Weights of a small transformer language model: vocabulary 2048, a variant of Muon for these matrices.
MLP neurons of a small language model. Each row is named by its layer, matrix (up: input weights; down: output weights) and neuron, and shows model dimensions 0-191. Each number is 500 + 50 x the weight over its row's rms, rounded and kept within 0 to 999. Numbers have three digits each.
After each neuron's rows, "fires after" lists the tokens most often just before its 100 highest values on Wikipedia text that the model never trained on. A number after a token or word is its count.

L5.up410:464579501551502498401491468491565465488545485520483453516488521587421464516523507523513477464533442547526517469434474355522503492558418440578531514445521500557491501440505519487570475504418399497544440419492520407437445403556607489533557557596455533568547370471447572441485388510510539452493517488503479502542442576498500486528560568482500449500427494517428480522535450557496448504408489562472512471544511416502482489587487447482545468541497485520469507475451507551513441467528523434409482566542442501447448500508536482381575536520472522524483466384416517585533582496600562484
L5.down410:501457497480507591568542491579424497477433505602387510499532575518479452445521515454448497566436484448468508529568533475437502542539488494546478546453530462609494390491478453568476557506484561523592516488506415415508499460445512514497498456532449451597544572493529466462522446549471578472549508480413551529501520480436415527562390434438456471514479519497542492543499440475555520448466470444562472433459481588571549367496488441565513521573574507575486481406510456496506502489482490505565467515484442442492546468374470541509527385501534581539536558493557522522511526431516416570
fires after: "b" 19, "ed" 19, "ve" 6, " Bi" 6, " b" 6, " B" 6

L5.up842:512473555526533512545431537510509563573489436520543553575447516436563503499460520462472436525500425549487503555453465502493480493366503456517501450469608498493509465487499497510509550430462502459479501580413497485614566411547469556445448440578498532458582479501455565522544442543497451421522525613471454443587566488511515413474444543551448503419507405429429515496574448574521450505493501480442517531490607491512535471468474590491395469458474485474559458537544445439531533552449515440558548415536530505480498487457598567501534436510481444468447569550507531575412486470523547460
L5.down842:484532584509526494514479521577572482562474563424446486547535467570520578454535463514426554522470542490522417436516558583515570487449412521481440517537380560512413498509472466350487512474440576487576518594576537499440510458453472422490508555544516450533535513489454466558448507483476485438432555474499415496484499466525428430408458462434448534535514416542456544523508447539544499507459453556530517583525552526480436477434522574528486533463493510605523458532512513555488612581522528435489439551585521508557463518416431466481436471538500532542566493427362464512633484448579513464
fires after: "." 32, "y" 8, "al" 7, "ur" 5

L5.up988:523554477510530395515487486465493499524532530505449460448416552490531476447527510600550480496489475515486435492475456547559487453613456573588565454483562457472524581523556539471485470511490573505551495507424514422491485518517450543588494503521518547496523583549574556470528508469454435490443535482485467545626519477448540423536533486471508483448457469516544527491447567545512507459475542594530619454511501454535391440517393450526551518537534508462548522426572476474560453516527564517499470432482530436424399521600527545524512458485456464554381404459422460504565559460469561508
L5.down988:417488530469459513436631520487442536449483466553559518568524498576574530440496584525588501539465569523471501516489428436447536556456505522407473583535436443476502508541529488523530468435520499460536447443551495506479489547526558414420555471495532443412500516521505391447470536514488453559526465490508375487386590404472544417469597558542478515531515505565551522537489431518494521490461447509428472608560467446428516493415523543460464492554491540603426527539517582515550560420539540436545570401497468516541482519462474545578472443476471358427555584528537543437428501546501586505
fires after: "s" 34, " S" 15, " C" 14, "os" 8, " |" 6, "S" 4

L3.up144:485599555576571615453533492586542583461421583452483508530506485470497398545526505549456502480477522417467487612455542484509496421537491531503357453520414551485475469537449555449527500496484527592549502488567550430531526475511434510546531454501373449503519498562496448438578502479516534570544508402516510451415448519503557474435476618573533519555501544504536471495476499499561593518518455495483569458471530408512484523466488542461484604486516467537464485433479476541503406434436467501515529412477493462511534467523500425500587505480555535471619513444474641519465510455472505529
L3.down144:537435486509441473563491593482419492402558574496438541485387590540514530534527482540548426541468529519525515556589435541477407529523520457585490498482614426501443464498554474433491545529500515419518515494468480450512515494469491484445564490593442506452442482404503427483440456486519584489466461519421578447524443568544481522545398505553494470415506389430497538553433469486474599651529538511539496512511454513440490412444522447582422468487447584520509479576473489517513527495490541494483496479540505458494570459412435504646531563516496446530479479553540515408575501531513557552
fires after: " B" 17, " M" 16, "th" 13, " in" 6, " Cor" 6, " b" 4

L5.up135:430386478515552508464476522578528508394552521543484565496440425581526527549522506550538460442554363488500502500525491535368494498536384492582455473512557435526464517501487498661535420528487477515450478527482459428491491559467527495475543590417537525503475502456527485452563416480558368470443543522555496462595490544589476486483465512454447453464526486523545470534568491533421456433495483579533533484547519463454505487495445551410583436482551528562447459495528392566478423452474656606525574542581451520422565475523470584549513529498494511462527452453509514479481465579603550480
L5.down135:472578516519494453493505537457509500545520486486494495539599600432545390508492537523521570512500509534489472435512504422479556514435513479417441474536486616479478466449456435391552518502561508477539448434492532607417396482503563518528535430419495505464512556503494478507468628481522545572459438560524520550493505500472610504576497559509473523518529494527434446499461491410568421578540457426475503544448599569532497448546600530444473568457417512574481411471510452452493498453538474477525513490502469506581438528455461447470515571481445597603518538531507490489567519498479484527
fires after: " in" 28, "n" 11, "s" 9, "ite" 6, "o" 5

L3.up751:580581445521604501562506471531536539589528476514477500537489464620570504537510472482539466582476488550506439440561472397436529544401489510468481522457540464531434462516526412439375576439431474442469536453507564516486533445614478487518498426432551513542521454519418493590441440588431516418551446451506544433516483499493495407520467359538524484446528571551593492510431522452453403476535539536483544452506481625452498539476603491655524528462517548517526491531501438477473476547511452537455533532473383654496542475512491586457556508550496521445498497433392546532450494560510438491
L3.down751:504465458459465431481454402439544519476531437518466528495517554527496548500605548433496481442486485501435564503454593578496485528552410486519578481474518451518496513472518555532516449554514550631566527512452550498514466469488444436545406601543555510493571451386469483444554399464488570408509523539520537541520531459494439591485454513538552433564475449487426503490450565523518438488473628517573662549476534417453440485451476443506577466449475445410476496552444468448456508446607524488499423539501516515429563506502466426366538536468482514522544507533474586574480482460492564527
fires after: " X" 10, " Ch" 10, " You" 10, " J" 9, " We" 7, "H" 6

L5.up997:467499525434482426502498404509490569571506424460523539556516565558607420534558391425514486541598589484495500531569511545444455510450416549472528494504553473516417505481395461484544404498528521370431529487444506588565571515530531514497542445483514562510546454455510545445466563458440379440438494448522458475481480512525505554486455496554415536425527516535474567566549444475513486572565519441530485530528437439441471534448492535569507530528461476497522568490518579594512539530452552527584529529499469469584429460504467507501503454517535380507533406416641520457523601539553456573
L5.down997:423549527510592476451544442412516458417474555468471418442437411488468476618424543598437513481491523467609542448447519501515446563507477508562473382571382548503574520505535536453461501536510512470549485516484527567452400503511543507534443464410394465519506529440446570583517437579519600540481461505446574488557486511532497493446509542550506444570558437453514530525493540580545477578473484529424524456468575553510483523522462469537503538490541460476465526476461501444408510479449404489525435535511413490508500522506517409503500514541500524584442524447463426515462470579492474488
fires after: "s" 25, "th" 12, " in" 10, " In" 6, " Ad" 4

L5.up136:534523525537487556490442532422607618445445501499518535505496434488534511448484402447524474458473481464372545456531493495519507560544490529513456469480477480463562493513492538458585513365424550507393539515536527466513520494488571478430552540595562431509509581530544507580375508484490552480539449494511509514482517550531433499412549525559437454376478496488405587513535464528585502465402503480431538480515567517480474496504453486455497517650524435575527474455605461446543377581439494454477536522472463521558521508507522499489492508414546531499574499477478499594503458477468507574
L5.down136:466473510499542565561501472506535465480524478533538523518479452515400503509475557420546502516545393404482573442490468446503545530498432452470532477465430503529478456463492521566505479471410568555602559526545476537553513505533533519458493429411535546448484536508583483524541492450456490519534440522435458514569512490545517529540434503508550527554523487544445465458542507562467446466538482444480429491461533493427513483479550452477487456413505514497465471480522498513487479574633477382480494600448583520512547530438389577548450500427528330457450494473525345548402483478449556540
fires after: " co" 43, " " 6, " C" 5, " po" 5, "com" 5

L3.up723:486542546451541450519465450540437540509558554546544500441416534558543490541478466538463406523503517547597407510430455440473510533451399501458542438469493522541499491478432508545456467449502488418524447520514478498488481574472569523583467485578513430578526546503399595527372499564476503457481425479469506484562449571469507496577510480457436633554581502572519449440477507344446509494550359484468577509555573526592437498554483527500364471464490484509563501477527506429481482607476510526536539482424496603526605523525489493512588441489550452497463495448459468481488535519526490504
L3.down723:466490519420555448427486405518489454450450531397517480492447511499544459500418429460545502610503495524456500423438511472495536485445461565482546484513531525532518542542455513482449551435519418561559479430479529586486549511536479476452398490548511528459444459484488436525458532584606561495480524456454562438522563553427478530459506370532406498547565497585491491535467463524493329506531577372499440464497522461449467478519464557475541548537526574576541522544510578496470555594515502375655477455535503530449444455521537448488456490524412539450487632521468459533476429494603565554
fires after: "." 46, "–" 7, "-" 4

L5.up35:465532512548510504511427543562560508384476517495505616543531602436513501534412516574492488471481510462567565520536487598418467481503481458519414438503493399497510465442491544494445533522464508553500524518486479405535407580542504513519520497523544534478429500529562466486454467480391514551460530523498518458542516418492543575431439459512545594474455472458545455552600472480533512484507532544415475518512539517514464378496434510495557459442578501482538443461566491516557503536560547570561421432563532531577527495433479446484497530537541571451537536483491482485532460584449511359
L5.down35:454502544611478458545517498430496507563496546542524528490522399508571534461475481438527545440551561442515484485511553477529533494514468484501555555519413466481509540514480439481468515414521515538486415443584561553453564549428476514460429566499560526529418540482489493478483492471506470439499525560470487508611597504635487469406483536468495519537488545585579520498521453598500409534509510441594559627476387555548553538462473496551438472516440470520444622505464465396503469501509512493508497460635430490533468520498422568474529519458493415429505458519585485550508511539522624494
fires after: " C" 14, "p" 13, " G" 10, " P" 10, "g" 9, " " 5

L3.up233:447530497604540480459478546460479544603495494417476535538432411519503535524490530555636524529464481506499538508510536481480543487531558546529541492538457452485540375584559521500537525472521407480496455450484488513454460464458437450446515510526507506562514508492490552524486527519579432489511584499550453557419482393471503408514538397470556410460523511504476473484475499435509537488381464491439477512506476461404598455466479523515465550449554464449566480595612547499478480584468420476372431427502435558469532382506525502525575500588523501597566490570501518560486546511501455520
L3.down233:503453523451492589515594484524589537519512415517509634596392461464499450562464541451450489499582488524531529479460375557432523484459509500429593499481585565512491521480571506499522402593495592482550637520466513467385493550495472402504468488414553577498534551477502476531472451510505461479573482415544481482491492531442508491559468546555514517446553586464603459445489430490449526510568410476514513519476566504476533498408516437498526574515503523495546567417498506408520577599515620453540467446445521541447505489563556526548436493491489502558447534494540496533454515521445417542
fires after: "born" 41, " August" 7, "-" 6, " June" 4

L5.up942:553408625568499586506536467404423490439547473540466489548521546503437570519639478526524538506438570473440573523509460511542556506548442416552441527513436523458463626461505465467463440452490502456471496419478505455604490397489528464543441488484461400521468549523466540418528436559456489487508470495520536471578501435463392472452503494555529452533443586533544539498504527536479485506565406425525488585455512467483488506471443405585555469543469537509512447505499507425462529499504540490650438522490480526563521421469461496507599581428501413512516481483531569516473458568519499409
L5.down942:433533491594455486505445497559519499545511544470457549451626477515452550426529490516491587470505587622516521427547514418522448443540514524604490536567538569494619504529494443418552530509597516490516495477540477502506475556585453445471584555533561537581486515508543429445525548476509384498491532538423564512503478508504509505495402487557575428454525461437551419551430503486460557563488483453492426513439459542473554534445463500499501443426508510425515478462499494519527466453485468406506555425591526547518625487526516546497391564501557453379409384498572481483550485490519475522
fires after: " T" 12, " po" 12, " a" 10, " E" 7, " A" 7, " to" 6

L5.up746:509496461469464523499487476504513603486533480437552505462526488482549502527574535644484502439549391469551541514542478524477592407498460500576497484480559492524450502550487453526492497450514514513525630505460448338497464486533477488466504507429471571436505493459425616427496579501470426562571493424467514479551486528475470554576542444473351469479511489496569493533530583533540498461535471522604504436494503602401507503522522554594497524520518516468474518497506409493496518427528583484448569519525435480547479472562476550445587433458459545403556492501565512492530457545482535555
L5.down746:458453548541467458487509527553505525453514458496465526479458518551456491551440489482549517543429477399493554504436567546500557525556516529455460534546472523404613552495568544540609491528514480449515584535411429576444460561433409489545434542558572470519525522554493454555462511531432530548437585503397514494459494410542430467431427554458524454460494459542494472538504433496565570548425535505455537511435503403506438513540506474504525573434456491391481633582417526521513446475495481493400605547539416542504399530483497440459484504522511524524517494454547481521495459516460431455
fires after: " |" 27, "\n" 15, " " 11, " of" 8, "|" 7, " in" 6

L3.up596:462402538443397545474580507552438528624523496484511473451494526497507463489442481439474508486497554535549545532427505434438566451465451521540463520441437563565512525575469524498544551517576378499507451486493489461511471464514478476472458526446457491578579520449511550544583489540526519561516489536567559506483559488586499530423454497566512431531619565502545494495431446468509457565414534524474520413541556561493486530582460448502507493557525364469553469441437548482543538506582522460534494569460456529354600591485404416628505560492484466449566468514576560432427523516474524509
L3.down596:527521515497493424500582437562399438450474550494494565478487501494525638525537494434408559511525474504484401632544530562580486431546459448479536474528534474552473528571442519464468473525603483609567513486497533501467434502508530397492547566511468482524552456432495529423559462528507514551499431542492557460471470510482554360468459536539489492465476507444455425561537511505515406378473574612527432455511537457495467426532417500424572509489550366444576526445458521472549527503519515518562492425473579571530527548472531493579483578408512500567531517430494417593488454441467568474
fires after: " to" 22, " in" 16, " In" 11, " de" 8, "In" 5, " De" 5

L3.up95:499423447545557494554501519503549456436514495510548441584462458564492535508539571621415568499490492454567546497403460415477463478514431469480465553529441478417474455407513514426542500504440551464516527556575539497341510534485473620462501473529433477506523531474511431544487552466524559498449412408420482480499579456474545480546553494467483511433494525519560523502535482462529497544586469508510542420541493484524640426476515443530507488518512440462520508480516607522505364572442530562497554469512456494506479562442482428510609485515472537493499519461540548495616495473468451518
L3.down95:502489493470458526510488433475532483488420486573603435499505529590527591462490505469484516514499536493522494415517504437500497529423445583523490505404517449502570505482487461502544513502549505518523439476506478416480572423470524546482460530539593516395396472521533425412494541483528520537516580495486417505377507480501516541462537528427507444543428461505371485446509541468421505477477550556530333582500554595434471497500543541554556560546447466480478521451533525494488664443392441514437505459516645436562493524509525484467502450516469521445525564468518587511447449599512577474
fires after: " f" 17, " D" 11, " c" 10, " B" 9, " S" 8, " C" 8